From a checkpoint of a small transformer trained on Wikipedia: MLP 1536 squared ReLU, a variant of Adam for these matrices.
MLP neurons of a small language model. Each row is named by its layer, matrix (up: input weights; down: output weights) and neuron, and shows model dimensions 0-127. Each number is 128 + 24 x the weight over its row's rms, rounded and kept within 0 to 255. Numbers have three digits each.
A block is one neuron, or neurons of one layer that tend to fire together. Before each block is what it responds to, as a language model described it from the Wikipedia text at the highest values.

Description: The indefinite article a/an, often fused with a preceding preposition, opening a noun phrase, as in "in a wide range", "of a new", "with a long".
L8.up1450:156180099148132147110101131114116118109106147148126197144138113120144150065109052104139114110091111153125117108137124155127137106178137104128092152123099060138183157099138130103132130134105124156100068105118150119110146160150131121130113150117153104149102179094134136111090127100100133108141128113158129178105143109172093117127126152141133151112119115118088096091135139096135118103116
L8.down1450:122098157153086138175106128113137165134118119158111116190180127131139087112194101127151086094125126134137131151101118147094151138151141126125148104114175107172162154174140161125139071130150113092123179131114149128094094171092149117152150118145114142142170138144125135135062116137145158100140119182140109147115126125145098095129111160124137119195143149122159155100106129114140132099135

Description: The word and (sometimes or) linking two paired roles, verbs or nouns, as in written and directed, producer and, artist and author.
L4.up724:116157131154136069112123140118075150130120115119114154138135097094083136163154152129127086114107132136122119113107151170157125098155135111134126152133114063108120144133109121130114114129105125121140105118145126107094150099131144116137161098093112095096134159109145086143088105121114115130193106104089160168135125108118091182142159136129088150101120134128148128132051135120128109110110
L4.down724:076075132143082138154133112166155077109096113149139109142127127140123141112138135124109180126121183118088173132174150157114080096099137145143126128119144119148121157111143120162115126111130118103129126140156138111132151097138137128144147137085110144106112063150137121093107143124108159117091130107097146104156161104126116101128089151112098145129120149112124126152125111117132112138096
L4.up728:133144119205147085138123115110064134168098106116120135140125127127133131116133130096135120109113119131162128136129144110134098146132137139166161150078113141158137177088157111114087142114108104142129145120128145151133082170141118140146153109121108146130161160160147140141114145146159139145167151109163162129147161151189143127185149108107130157149147157102087091137083109158121098166131
L4.down728:147105121100097094136120123179171090118101125153087107098113166119129119161130094116108174138118112132095087125124098116123146107082091127111108141152124110080113107118141149109150126150177134141141134115144146146127132109148155104116137120121104109134124101118112128123122142109139129099106144127103088124112097095124130125076134155127094147123146092128139133167137092091146118150140
L4.up829:137146092109138188142105124137059117099117135134096136108128155099138128140181135113165118148133099162115139169158144130133113112109136125139129164172122135105155092141117112117132145147122121110164137107132114148127158137153118093113126124087122145155099158183114156131168114162141131103141148073136117152165109121122139114148109130125164112108128094139095106161100108152128108091165
L4.down829:120134137168114085081156161162142089128143111148132143088108114137126128123149144138109097140107178084136158155117142140152135082112150124131113104130141143098163128131094141128133102140150158148102163128124149183134104121068122172118120141140106103088141115150132111124131105141097159121101162136116131167130105124137099127103175168100130166114109117104120112092172131082124094103062
L4.up1111:142119121118125166141167181115090107135082131126164095094167130144157148190138090151131085178109107137118187124159158091127107141146126097155138184142130114180154163131127159143108151190090117107140122146128147141138103167143179131139137123128131124124121144163109137137104063115134143115161140087129112146120136133142119125157129158137120164092168127133145094134109139122124102124129
L4.down1111:117151132137127113135187131134171085153119118165106108140140126104136072110148141083118154112128102113140127133133147098148121133147078096110142112125117125099134140080123082141121157129163119151097101110144140134103139114131150089198124120096136145136093145125149156105143103147130164107114150100097127133165153108099133135152106113149148113156146130117115126135107100166139165141099

Description: Fires on tokens in the middle of a word split into pieces, mainly rare names such as Ald-ab-ra and Tw-ent-e, plus " (" after a decimal in climate tables.
L8.up239:129119141145116118075115148119156093150099140161109109123130119114101149130139112147152153165123140118129192075114142108121098149129144145122154101115090100183154125146144107156124165144145116112093172103154174132122122111126142095121142126144105153113147115113111172132101116120102133109181105113111130101137146131128117142133130136126108063103103144152114148140126169098115161136162
L8.down239:111110110137097110122097165138128111158138162129108159166153158115142124166167113111158138092133110143141146124137128092087153127111134131147122121102138151151137103113165091128132108122170138149117156065168085110122097138094190129175129107144142133125135162083090125171141119116112126105150114147128121134101148090131122123162131133165134106107132127146145159141121127132129097126133

Description: Word pieces of wiki section headings and table column labels (Notable, Awards, Total, Minority), plus sentence-opening articles and determiners such as A, a, these.
L9.up310:129142139124138096147121130134127141083115124109132130142159121134145073129146126145107161092119144125138139118110112135097117112117097125086070142099117153160128126109140126166158168137120113125113081086175096180090155112145101124169117107121114072149085124117161126118134118142143093079076118076138137119136112127140149136089128128102106132112115114092082152109161144099192099103073
L9.down310:170172137160129118145086142118153107107118111120159141106163209106129071140164127124082160101129090130147127128126120127145107150108097135084131112149140146119130101071109093151130156164168134168087160103128110080138131151128127182108141138150130132148132102125114140159132140083113164145127135120149139142132110102142123105131116131098177125120145161078085140145176166155163177140120
L9.up571:112137126144124128119152150134124110130102156112191113156187131140130130122160089146153133109122136135113095147117135133079104120149133138127084066140131115166124148066146082118122158147171154157133108117203111149141155115135152130146116105073116090155120135105135158129105145127127150127081074128173116100115128151148138179117154194088125127113099141160121136108129132114120145083146
L9.down571:132173184097136152101114119147129117138099079162111115150163124130133118135155092143116194113135144109166100140090107130127125135155131159147112125158125075148129116142109123151129130082144127137107135096153166132126131126136124102102117101119129126081107148150094082134170187119162103153086151112100149098131132115112092141154089082114089132115138084102144181126106127106140112093131
L9.up723:114137113182124144109119149131136115155097104120145150137101128139101091121117100127155147112143117122135129123138114137146078118161100145144128146133086132140158140113137124111121098163114142120112133121111137145135076155123125132125134139103113102150130191137137139104109152096095139118120173109125151143152142100142107137132134092150152173125126128100084096108116137152159134109128
L9.down723:121137135169100147151109125178161109149067098126111161163129155106115123143102134105169105071093149110160140153139121096109172156129130136135136131185120126167141156112122150125131134101138144141148140121098127096126113144155167143131147118170131131120117115135135133110118109116092111118117098140119145118133125133110056094088167113152113115158126085084126128099116142119130142049063
L9.up1159:100119148106116167154135169127136105121142120133129153158148103116115127137121126130157124116118096097091158164147114138107103098134183179126111094141101098118137154116117162099139122158107120144149121126138128119122122131177147159165105073121125107161078154169158131145126127162121103118099116162112101126158129096121158084101141144130118153130130106098117125102122074121119129099094
L9.down1159:163151095160127097081155097113169120159097132149114093125158144151125126095112097126123076151097166181183140116129110131132142138132132107183109140101148134116078080120136121127120158080146140156090143151128132163142136116095148114148134129122147130133150128102135147106109131138110126143130136069145124139123128109162086125108112112101154121164129123101119137112148134140085119121145

Description: Two groups: tokens just before more digits in years and tables (the 1 of 1990, dashes in 1977–78), and passive auxiliaries such as can be, to be.
L9.up364:121093099138102139112120131128097111101109122116124098170163146115130127116147120079127137162164114130132154118156098097067134139135102098118058130135094144111146157096180147140128088157132135131120103106109126115138137159130133135148137048129147124140117157155141120116095081116143094102132127110125150102174108124152128125081108153142110149158140110128071131116145133145168121143152
L9.down364:110121108151141167136125098121139139065121131128130132131131124101141126111094092129133154098118115123123159146118101109092164142151105093178100076118139115111103148132068135154082129125104136122101120143143169074100108128104147135117140137173106094146107117143113103100147092155143098122141120128133147156105102107102106065178113102073121128099117108129119178069085169164107085122130
L9.up569:144130171120135084085103146156105092120098112156140131122143114101100087134097105105168083125111082161112102073152118131097126133141164135120131131136094154144088093114146119109118161149155128110125127124134111174137101109123142155136128122135136129131123102133105110098145106097147128120093122151142120155151114133132165134113154167065142129093116100118103091155132126146179195115116
L9.down569:109149124154106119116135124115155102112143095160060124080111096138109146169181164134141135153119142141111110087096109165112162076105100105101164074096136092138135123129111099119118136155103110120125143135119171148083120154133088086142107100116129123112143114131139124117100142120115106150139111132141136146125120117087159142128091145132149085135176118140134121122125126137161083107136
L9.up758:124176163102126162099141140118119092132128146099161119165107123099133139124079080124115126138095084156091153109129132104110123181147099129152119168087127154108100181098082096128133113119099143121128129160138136156127144102178126096147126131144125076137125133104130091110124073090120148118134172157140149174147116136157133121125117114129155147129100121082155129111116082108128161117134
L9.down758:139137149116157111121117076118123105114174096127104108123133133146113137088153062103156081111150146106151152137121098119121129099123104166094126130144103091113152122092129100190073169116160153143103106138120080163155096159154113160116114143097102131094148162165123145121146137122133154147165154128136110162120155098103125093158154094145155127105111109141130087112100116129141136116148
L9.up1475:129133146105126093113141146110127118130094113167155115191126123102105117111100155152113118118094136142120148103142122125120132136127138141174127138093116131132103141151106137122146079130103077080088113153102168131139076115142120082118117118144093126116136089134136168135120134116146106137131169147155153145145120155177112160108138126113129125120118112093124149155161092140198108125100
L9.down1475:113135132121127161130155099160128094113155107136165093141149135111120147100122117103135117156147108176139118162102153147138110099126152117157132124130146160158114176134120092133108120206107124083146147169143150151120125081086158159082109112163096113120144091128149119106086110132123147140101134130125121118147113119178116078099126098122145100144117118135117122132163080121169132130126

Description: Short word-internal pieces between a prefix-like start and a suffix in longer words, such as app-rop-riate, comp-ar-able, pre-par-es, procl-am-ation.
L4.up668:136114090160151117112145102142104080090127119139132150138169092128144130121105129113140114138115114143109123131114056130176125121142133117146150131121097149119120058117068125134111137127120110109137143063116118146118109137153148110118142116106118128131146120119124114093124092124083057139155135124131124118181140093141078118085135098110127187114145138142132090128088129079129124161137
L4.down668:087110123151128184145124124127197127121099142121185122117141120133083118097105129167118157117113103134149132151085133154088099134105100145117092116080102110134158143113166109131103119110111146099117120122167153095181115090137099075132146148092183136141110124146115163146161152122096116164129117126138130136117131132140147145136110129138104127141130152132151155126130139144160118130095
L4.up947:117100132152133123125124127160099136131133103186150139115150090133125092112129140087108142094104146149109138127097128115135128128121145100086139129140133100119112089145122144118104157102141138135148116118138113092148125088134123125103135110127117128158105146141105161120155116091133127166108145135147111159155121112131147125108120071087161190158117165166125116160107138134147122125135
L4.down947:153113151141126160157119141129107137140119156113109132124118122126116128106081089167097089100143140132111144142123155093107102144136095141125111168114098117170151119119108119142108178132163120118175091104136137170104145133156085140172179153166160139168086139139098135124157116167093116165136150170140107106167121106128123107149100140150089182129150126160099123116170107129166167132113
L4.up973:135162149143120134093096126116145128132114101137144122143097069100171100074138126106101168116107151111121169135115121123133096115147126112140164131128141086145134100104102137160155106137151160132135122106149126138113150157149156126154169105172142115074133142088120131144087153127143113142141083121139174152128117129126141132130132131148112133165113122082150163146105088103124111144115
L4.down973:086178116149125146155139103136118069125096142096126104196101169135097170102122136140137132127152116124113143101170123166138138141142143130136125148146125143124132133133149124127108121122116115073117091140124125109132114077143136109127095124167137122148110104135155119086121115095093116072114161117142107133131120094102099127103100161155101127087137117172135138077107155133128134149108
L4.up1513:128119109164134133094099142121127106108152115134115113160134117112133092162140110150086156132145148110135158123113110098148117155118102173115133162170102138133116075123134128144123133086140125122130110094136077087047116121135106143156118143149144148117110140111097160112134133103148067136169111128136121141111103128116140152070119105136125162121167163088119146132109111123170128102119
L4.down1513:125104148148170135130090174145172186073079125140128166120144109086122165123149162185136148175082142111136110181135123151122137128104109135089118137104152156124137166144133169138142154094095126138128138201137120094159149123133117106140132142091117083153142095126122110141073123123109095118117147137117144100119120079153139123163123144161147149085146128138159154143130101130114121130133

Description: Word-internal fragments of Latinate words that usually continue with -ate, -ated or -ation (penet|r|ate, comp|ar|ative, all|oc|ated), plus leading year digits in table cells and date ranges (1|999).
L8.up198:096158108167113148147141171143111076118168131111105086128148069106108108104164116106129145155110124180126138128100105105106148142109148098095127131140100109102119119115141161129106112146141178098117133130137129176151094103189140118101111141121132112113117119132154133062147123093138119122138157133172123140153123136109129106117106095109172118083152150111134113105116158077112129129170
L8.down198:188115116166110139132117162126172126113115139144153138080103139118144158113141148160153123132100127128091153116152138150113150107089117117156134124081154153152073176170098129122142101147122168150123146087156100112129124110105113089145103148112147168143125143163099076116108129120119124126160116164136112097130129137153099104136121134143165125136129096100160122112156127148121110131109

Description: Commas and opening parentheses right after a number in statistics, tables and lists (e.g. 34.4 (, 25 to 44,), plus mid-word pieces like Comp-os-er, co-ar-se.
L4.up306:127162156154113108123154108120120143101124110117177104128139140106135132137118157131078146158114134177158132141100138135132164184137148111135143145140174136137146137149154135136136147142149207118117130101136174134150136137125091148121103103074133142140130144068138143161139165079110115149133161123157152133135156141101123141148134119164114126131114194122123118147142137100129114085127
L4.down306:140101101110139146113173124164123146129126132128120141109157139108122124136158108081155103165110153102119137121175144178153093133141118119142133088117141121110087099119098123140145113153167143093160150106158118179119127133153106148127147125160110170131116156114071102151098112115118137121097118145129107134128135118103148114097115121161116115125170126133122130127086107202124142157108
L4.up596:133133149161133101131132177123156100124120113099125144106149078143114115142116155085079113127109135151155113147101133109110128141141143133082114117137158163111098116159140089141123111129124174131104113116130158116142115100116065142096177123122110130120158113088117165140109113162110128147122128181145185142127126160095100130129134104113162166126124124117142108104128124130135169168084
L4.down596:146145152132164165064078110125134134136090111149099165130107087133111105136095111103130152125128134120124124157122134109122128146146106143118139169110155147139136131093108165138135138129161072114086122152169130124106149155173173105145120149140099146139135115130140095138134121123110090116095120092134133161132149084136126121139103114116117105111120141107114098087103131120139138086100
L4.up624:109111112128127145125138152128143108099111126101150140148164100170126139114104169147109139096127115118114106121092119082108107131167181121145149160117145120145134109127149141157101154117122143145101127124138144169137128113110121158099166140130127136109118098160136127104078118109096127161108143152200089149128158129129135113163116149077153142124120161101148169111097130121131117093145
L4.down624:125140120138102123119083124085112112120130108103123155091144121091158103158155120089150125155118111155153141130149128192185142165091086138084087095123095148117074147151137104151139103168139109092114151129112102128121130132159135101120114088178109127151139163099144149186164115145137132113130096097107160114134100128107113131126123092182146142121128116140107099138148144142157093117106
L4.up971:117107157130130170142177133148119106119109121127124088154116103153111140127168103141113170150152131155160153112117150087148145148154130135149094149127116148120163097167128122165152166130159161132114179114114150093103133111185104124138126155095146151097137128087141135122143156100124094129147133088135144127143171115131158116098091122112125127111206147136105135142086116106153127131154
L4.down971:138150123084155088047133085105112153124107144138120125133153168098116118137111143103160108134151101130112131136089147132130148138096134146090161142135143122158131117163103121150110138157109113111118154134108123129115104146117151094075144101133097146146093127185107129129128075140114113097128148138133134135069096132139115112158099104142108117150124118116149136094157180114101170088163

Description: Prepositions such as by, with, in and under, often after and or a past participle, that introduce a person, group or year, e.g. edited by, and in 1528, with fellow students.
L4.up323:129081116182109139128133184095126119105112150110144116130105104134154117170136098112125109125128078129117155111124136116133146133125090142110094185156114114136130145173112123130143121128122078145105141132125138131097146134107114090134150117155114145091139152092129121116132104106166135077133135056147197135170130106160089119102135091143108139160126111152099134152152134123121162129174
L4.down323:121116138096119169115138118115145087121141117098149122124140144146122154090159152080093121115124139131160114155144084091130129080191105100132090130104148123164165127094128128153147117163117135116133094138133171092168163136196108141113125151108101124124102147159149120130120152143115097162112136158176113119111121126108090134091157107140106130131105103122126156110099125091132106090099
L4.up1142:118121121128135122139136157146087133108125099125127120093120068104123132162118165092135098109152082161105093110108090112161171129175128156138156098146124099098162120130079114115140124137138168137084138107126151087115135121133153119086123131102097101115112129130153130086130136102142134094143145126165178150127148079112121132098136108143102152119144070114068148162109137094116082102120
L4.down1142:117097149114135124136129158089145142115120118152134135106126110123097121058157113107105149119142151135118129124179075118152164110151119149161119105094141112107115093122142167143130106123130115186135130129122172143168104123116109098136150145125100158170157141139127159152116138127115078135175137101146111140113099132139103080101118113148099138158096131138116119159106096127134107147123
L4.up1288:148108102116132154129065120113104116108124094110124115142107082104143128131176136153152111108146131143123109098124119106093163165151135096119117142133115067137142129132109107163152110121097089121094108131074159132074124139105142130132069092157110139121129132094154144121118148158124116086112161080118187159145176132157138122152165148178158117103133114081124144100107150102095126111134
L4.down1288:139110147077149110121181139125149157105180134133151129123120123113132198132125128121115147130123099106116126135123094122165127113109114114104076127148121139116113104135101161147112106119137133165143118152154149162114129186122112101154130117087111089133131156155132143134138125109151128136145110132120130096142068165128131130132109123123133165127118139161112114102130107147084132124152
L4.up1405:127134112104133152131158165115048098088105117127130122120141149152160124088119126135141081167125120102178154127142122122156122146162135129121093165113125092174139084120119115118133158119122158122141083127133110119086166144098141087143127133136159134115129126108112131134129150147090118110123121078129094126157182099151117131123170107134162174122144168129136140122111141141150127127156
L4.down1405:114118130133135173118108121088169095120136117116127103103137092097106098093129099126103131086156149126113072161118154155125099120108158128110101158075136143117153152127145154091122130078156118084103113130092113115064123152135173144106115119110112108125102148116072165106119130142144132127134088167147157157107114107094089133124134136127120127093162114162149163142109144131112132140113

Description: Prepositions opening a new phrase, mostly at, by, from, and after/in/during, as in "valued at", "invited by", "By December".
L9.up156:140137151114102094160134110124116054127133149112156149157100092155125103123142135076153139132163114147119128137136113143143101153140147155134075178106117154154099127134090092140128077129109081128119090115118157157140103134127127112123139139136118135119089142163114113148087126142124117116144107091167172125150118099110107159088126077156165079137138129174155142145150133157146129143112
L9.down156:149129172112112139136130154169126139104159166123097181136140138087129128143159094139159117103127132105148142107145134156118083150154134162094109155112095117105160138136128119121133096163138120145141149107136124158116084141130142151123137125172156176116152156112125088132120149117111105131158134138116132130120078083091118109162124099086140078158109120107117142133134128107106123138137
L9.up494:159082120129133084137123140101151151127139081145132129116122087101155106130129146100158122171172112115165139142071102160164080139086151142156118121120089109112131090131112135136129137149107127123115116104150135105157125162152099116128104099110136067141124129118131149111134086100088076168115161127130143167129161140134167094074151140092124114109109114139164141152106110132135136110126
L9.down494:146079100094141073170081124101158093129167129152150135124158143127103139133139126047123119115128128103106134167114105104181115120109161149102149131150109125108129134116137120129127094160094113074165146154157165098138110126146147151100082123112098133144165166130132168155132148136091103105087098143115136109112116092149131097096103128123135116114144129124115123173135127152163113089115
L9.up757:132122136184149092119145129127114101145128082113167130150125120166133120129156115106102126106154121141132138125112114120135112093121164167145098131108115147152091140152133137167130087118130103111100137121139143105123126105106182153138166112095135083099112119127130131166104138152103148137152098115132134118149106149121179126105094141126122132119121126129150133111115125112112131167128
L9.down757:148130140111145132131142137113112102137094166114129144120116114115141119106115137149155102087096178102133127154120138142124114079115170157156174127172158098173142126109143174167140122113148132140142115127115146118102127126109156148123096155142130116089151135101122138151135111095101125099145181096107115083150161094127112155149134186120115121132110145058147093092081108117116126139127
L9.up1187:161124164164141151131118115148117099114129113168156112149097131145090104148148145127072107106171144146136146145140081085120116136127129149106113154128153117118150157110101136122175118144146142131148077132112141120127103106170097104082140103143131148177094151102110120161127106164082166156087087134159177160137125145131149115060140157149141123129172147145155143110111125126155135188092
L9.down1187:116104177193070125154113139100142113127114125170151090133144151132117175125107130143126153166142142134120136149146158137152109119144148180128137143117126149125142168097082144102157133112124111142121152143102110100161119123127121188111107147102116138132101130095122100150103117124121107138105119102121076155167121147138119107122171118151117085153134113088104098113145132141111104113117

Description: Connectors such as ", with", ", the", ", a", "one of the" that follow a completed proper name or noun phrase and begin an appositive or add-on clause, e.g. "Chorus, with the name…".
L8.up914:123092144110108112158129132128111108132148100131141140147103140155102153158084130106128148108144115120117123135103135088188112152153065147087147130100123104151110131097084155100145074101124147122045141111120138091141103123116097096112103123145141158119131118119071143131120163144129119115109136101143130136150118096119092121079105109105110162148153118084093121125074143163128104153105
L8.down914:097096114121123116093117107180128082086148114163098128120118160138150139120089131183120125127135158134143152154143130121141120086123160134127107112182126107152112092087117105127124135110132113138158087149174158113151130119130161138126117111179149124149157125128148123101115136110131104125086152134125103137119107094159070116115129124146134110093101129134137119138105066051138101088149

Description: Commas and "and" (also "which", "who") joining a finished clause to the next, strongest in narrative plot summaries, e.g. "discovers this, and tells"; weaker in list items.
L9.up158:141123172151145106140146078107099149143141082120113148127126084124140144112130116126136059163125143125154127108142129151106099160141155124147115121148097075174130170128141150115100116151124105113126079122138121148115113133114090095142126129133114080158077134125116119132146128150099125107150120132126092109094157103152156143131152110137119153165126155125089108135130085164123130107088
L9.down158:125122104130133131139143169139118131158082106102105138085173122109085157139120145120125148096130093133132103161104133152151132132073134155100146148098116115094162139137136137114126155137142148121145141098129128112126157114147137150113095111126128174124178114102106162118148160120120147145077114129119150148157108092120110135091135108102108141168117071074122107141134140125179147175140
L9.up222:133159140100128131114159129091131126133122126135137113101127110134097138104099135088116129137142116109138108131167123083157066126195115137151130137099126156150093104113139105109139134124156132115113113103106169192121149171130134127181114147076122103141115207155086129134111148127115121131140145143135141129113138110124116122165179112130103093132117130151148117096089124145146119155133
L9.down222:098137088117109131114128105104140134130172095146148098129137137148141123094161142115138113151126092117117127136139104145137131179110122130091097123165114095125086141150100120119161129069123126157103130085106105142094113129119151103142122114110122126115123124070153114119129123148149134147047144113110148127129110134194119095061132137107108142139145113157125136117120175137127122134132
L9.up457:161183179139152114091097140125059104097118118156134114102122124107104135153142120080132125105138161109151138131138151097163158145119135102101125132160100086121107154123129129115146084137137135079154112127111176107130144145125111107129144131140117107168142131090107096135114105168120142132188149144134113132129090123146107126134167124101136118132136110127052150139125091142146114134147
L9.down457:117084106143140115127147160139163109126117142125151124095127126115176121100092154110122153145139144126112116072155154096178085153153156142141113099139081124103158129122151142131193090126081127117112118147076142159141132137077159106148133199108142111099167114129143130148130170149133091100104158146111159115140138145188110128099117107120139139140106106146159076108112111124103153115102
L9.up1507:149159135159154082122116147115120143162141158135146168170185085144149141158118098098112134109112118127135115139073087124112122127123109119078149124104094107107166149127070107100127141136159118102100127085106121160142121118104118141095146117112112114165124133161110113147164129154114143089156093050128153095124109096156111106149135106109136109106161115126073091143116128134135084158129
L9.down1507:099094143146154126127123095118135122111113119119148128123126132120141155085131098110123092122146162100083103135150132097093123106116108107143129085119112093103105120143137097082128146093166141149136148110056113154150155112065126119153164141118075133112145074170140105146135143168117117133135148161095140105118118149125129142144154117159091117134095098108137138123143130138136153122159

Description: Fires on coordinating and, or, and list commas joining two words or phrases, strongest when the first conjunct is incomplete (in- and outpatient, with or without, buy or sell).
L8.up1204:135182126133128110135116145122094112150129120115110124123162115119106136164181124112112110097132163130162143102075141127115172146177172110148130106111094090157151153136161095138124143123116145091124105134093144100126120175166134141145101149111101141146139098092137144149101097148121130151154105102154122176160121122194125131159136159077129164104125157169134068129101139148113157099136
L8.down1204:152102088149126106161180138120143138168150110099102124139139118140154121111156156123118117144186128100130126167123116081134114158077138163103130150141146096140116156104140133149140160159116135113134129131100129172143123104107133148129133117120106139107100123142115099117099172156091100142128139099130133073112141157148143139132084102166143136147111101119085133159125125130069100117131

Description: Quantifier determiners opening a noun phrase, mostly "no" after there was/were or has/have, also any, a, one, enough; occasionally word-piece fragments.
L4.up260:125128114092139153145102143187136147126119105158138122092148113122132139119087110168109122136167093133083124133110155136170124090140118151118138092116127145164171126151148083118137165141140141130120120113162127087125128121114127084124152120093111131124171118100108139107099143102122148105138148080120112126147150129141103103130118153129125127097158178134123107138135101096133130123142
L4.down260:081149107099109086149120104173131126117091129096102176195155158103133118123141147166126137080130146123168112196103087114118158114114142121150102137138136089132126143067126145105110099142093153150157159152141118137110114125133126114089109101115100156091097121117120129160134116147141136148115162097159116145136159127144147130123135116155129153177094092114162172076160162133133130109143
L4.up424:150114137170156123157103160110138130091125099119120138125120139162145115118138081106128107093111100136088111132128139145087100140121149175105154138085132120129132127154154149115122096171172138112111129113130123087114150120149098114116143131082139073103144130127116142129098093153129159158106130138165121121144139132109137096097113139122163120072179132107109163101116151139134115122128
L4.down424:142110150113131117104133087182110100125165113111117133120136162102101121153110133135121108139113123155103125133129100179089144131132119116134151127130108116150081117139108105149128132141168139150042133151117112121110155137136132108142121106138102137112133128135128160123098113121149139093118152097132159168107141082119137132158163123101108171157171132112132122082120107123136139107101
L4.up480:149180144174128106138136127088084174091157077113167128083154107173131084161112150130123056145151151129097141115103143142108123167151158104129143157107123095135150132154153145106153122159158124079072103130115136128111136123143106085147109127100108141076143133100128150117117152148127117087107123104142196160127187115107134158127142169143150119120147151099084134091099125125139128128088
L4.down480:117136134130144148120112106111109101130154125162113176110151155117095148139101134121111145088133132159148120107170099126095112115154148106081089122164129127105175111108113124128125111102136145154111136136149202103118129095130149118137140109109144144106127120117153096094123134046127142116119140143143142112089136119149128099099174143115143117168163095138135082123112110176158140097072
L4.up1188:123137146112148203159088137131143151105093066159120142072118142122092122109101131101087126155145158135106140101115146123145106163163116166121107136077117101136156134147108111110135121134123165089124100115124134151149130126138107127070133118064084110157139138098140120156149138147158123153131103137094122144127147131119110129096147138104123136078171159138143091141145133133117109106147
L4.down1188:134154094130159119113097154087160142105162108065153165148145104109176152126090147128146157131089106151149127152123098154137133065114131122115129103117127147116128143107136135147135112135122158165145125138140121144109102127113103101123083126127155152111133115100095124107094086140105113090135172062142130155150136141159090169123176147131129145153103080077088136094155151113132163134128

Description: Word stems and mid-word fragments expecting a suffix, e.g. public→ation, procl·am→ation, investig→ations, exam→s, act→ions; also name fragments like Coll·insworth.
L9.up547:130167112081117162089140150084103126113141116125137115130173133092142133123151131122157125165071132155132108090108128136105104119143114138132135133154118125134109163140109149101112135098128088140125115136101097130163158138146159106111100078119135135098110142120128101122111124152154085065136135115101165106086129087106146152115118126127117098136097158111167101094125099139148116122138
L9.down547:195116149116145086118149144151161152134118109149097097122111137130103139129096142135095159154107137089114122156135131182131161104113162129064127101114137146137119147154134161154117113153105121163113125103111173095099108115130159109122131117125169174155146115153072146144112086066112097099112176110111141112132121126133128173075123152104130119111122123141141128140129093165122148153152
L9.up828:103111136147151137101107162131096150096168120127134132126160093077132143139150167151114145147080155158172154151196111152144117145130143095127136135130152143129178119126178168140086137162093142102131138109120134098169153126140128146132099172117122112122153127150099140110154089128130124111139133153103092161140132142132158120144176101128135104114126149111118149136128146122131128106106
L9.down828:097115115083138134098165119100140109104154114110160087147152122140128111147138110123141159114122078096136128180076086151130080168163117125133101118141112160099070131122116152106110139152138104087132117152116152103125099126113079111133129132156150116122114127104149129131124089167135103135118141109153106155130125123099135178123099128122099129124128129090094116108106108121117145101198
L9.up965:101134146154131162171172125126085109127147118130122089128083112157138109126170081097116124135139111131106123094107098115122095084163114112117143097090148112125140109100115111128174078166152106136108107129135176119132159163164140168110104128113111112146142102148123150119110113150121127116105056085123090131127107109128164135097172111072128128117115130161124104146106116129155137155141
L9.down965:119149126125129073133108113122128120152126110101127127115145119167177135122136138134118152132157140112121123123144148102092108144152145117118144104134142120113116162138113127082149149126130055104098117168158080133175172140100165154173134117112101116089107118119092093122145092131156144101148181130105151121124143103097128095145119094132113122141097148116114158126105149089125150119136
L9.up1518:155069116158123135135112123111111128101176133128118097103119125102135091113163113107132087136108097184143137114136135129159102167135117116105135127164118105128116109135162123122130125135130162135142136130125139079092123106106122179122095167141137157147099114097093129125113138082131122091093102109150126146128105167106149143113105147127101114100105117127129146149123106131141132114134
L9.down1518:158129125141104086115112125090136158144143125082057138116119130104123127163140112140165110092151115117167146186099126143174107129129127102132102125130134105130136114163119141141130152127126153137098134155120111165177101121130117183172127085095161133126151158082129124127120080128173133144113072129129094176119096076114123124099156146130131134098125155120113132135099131120159099132144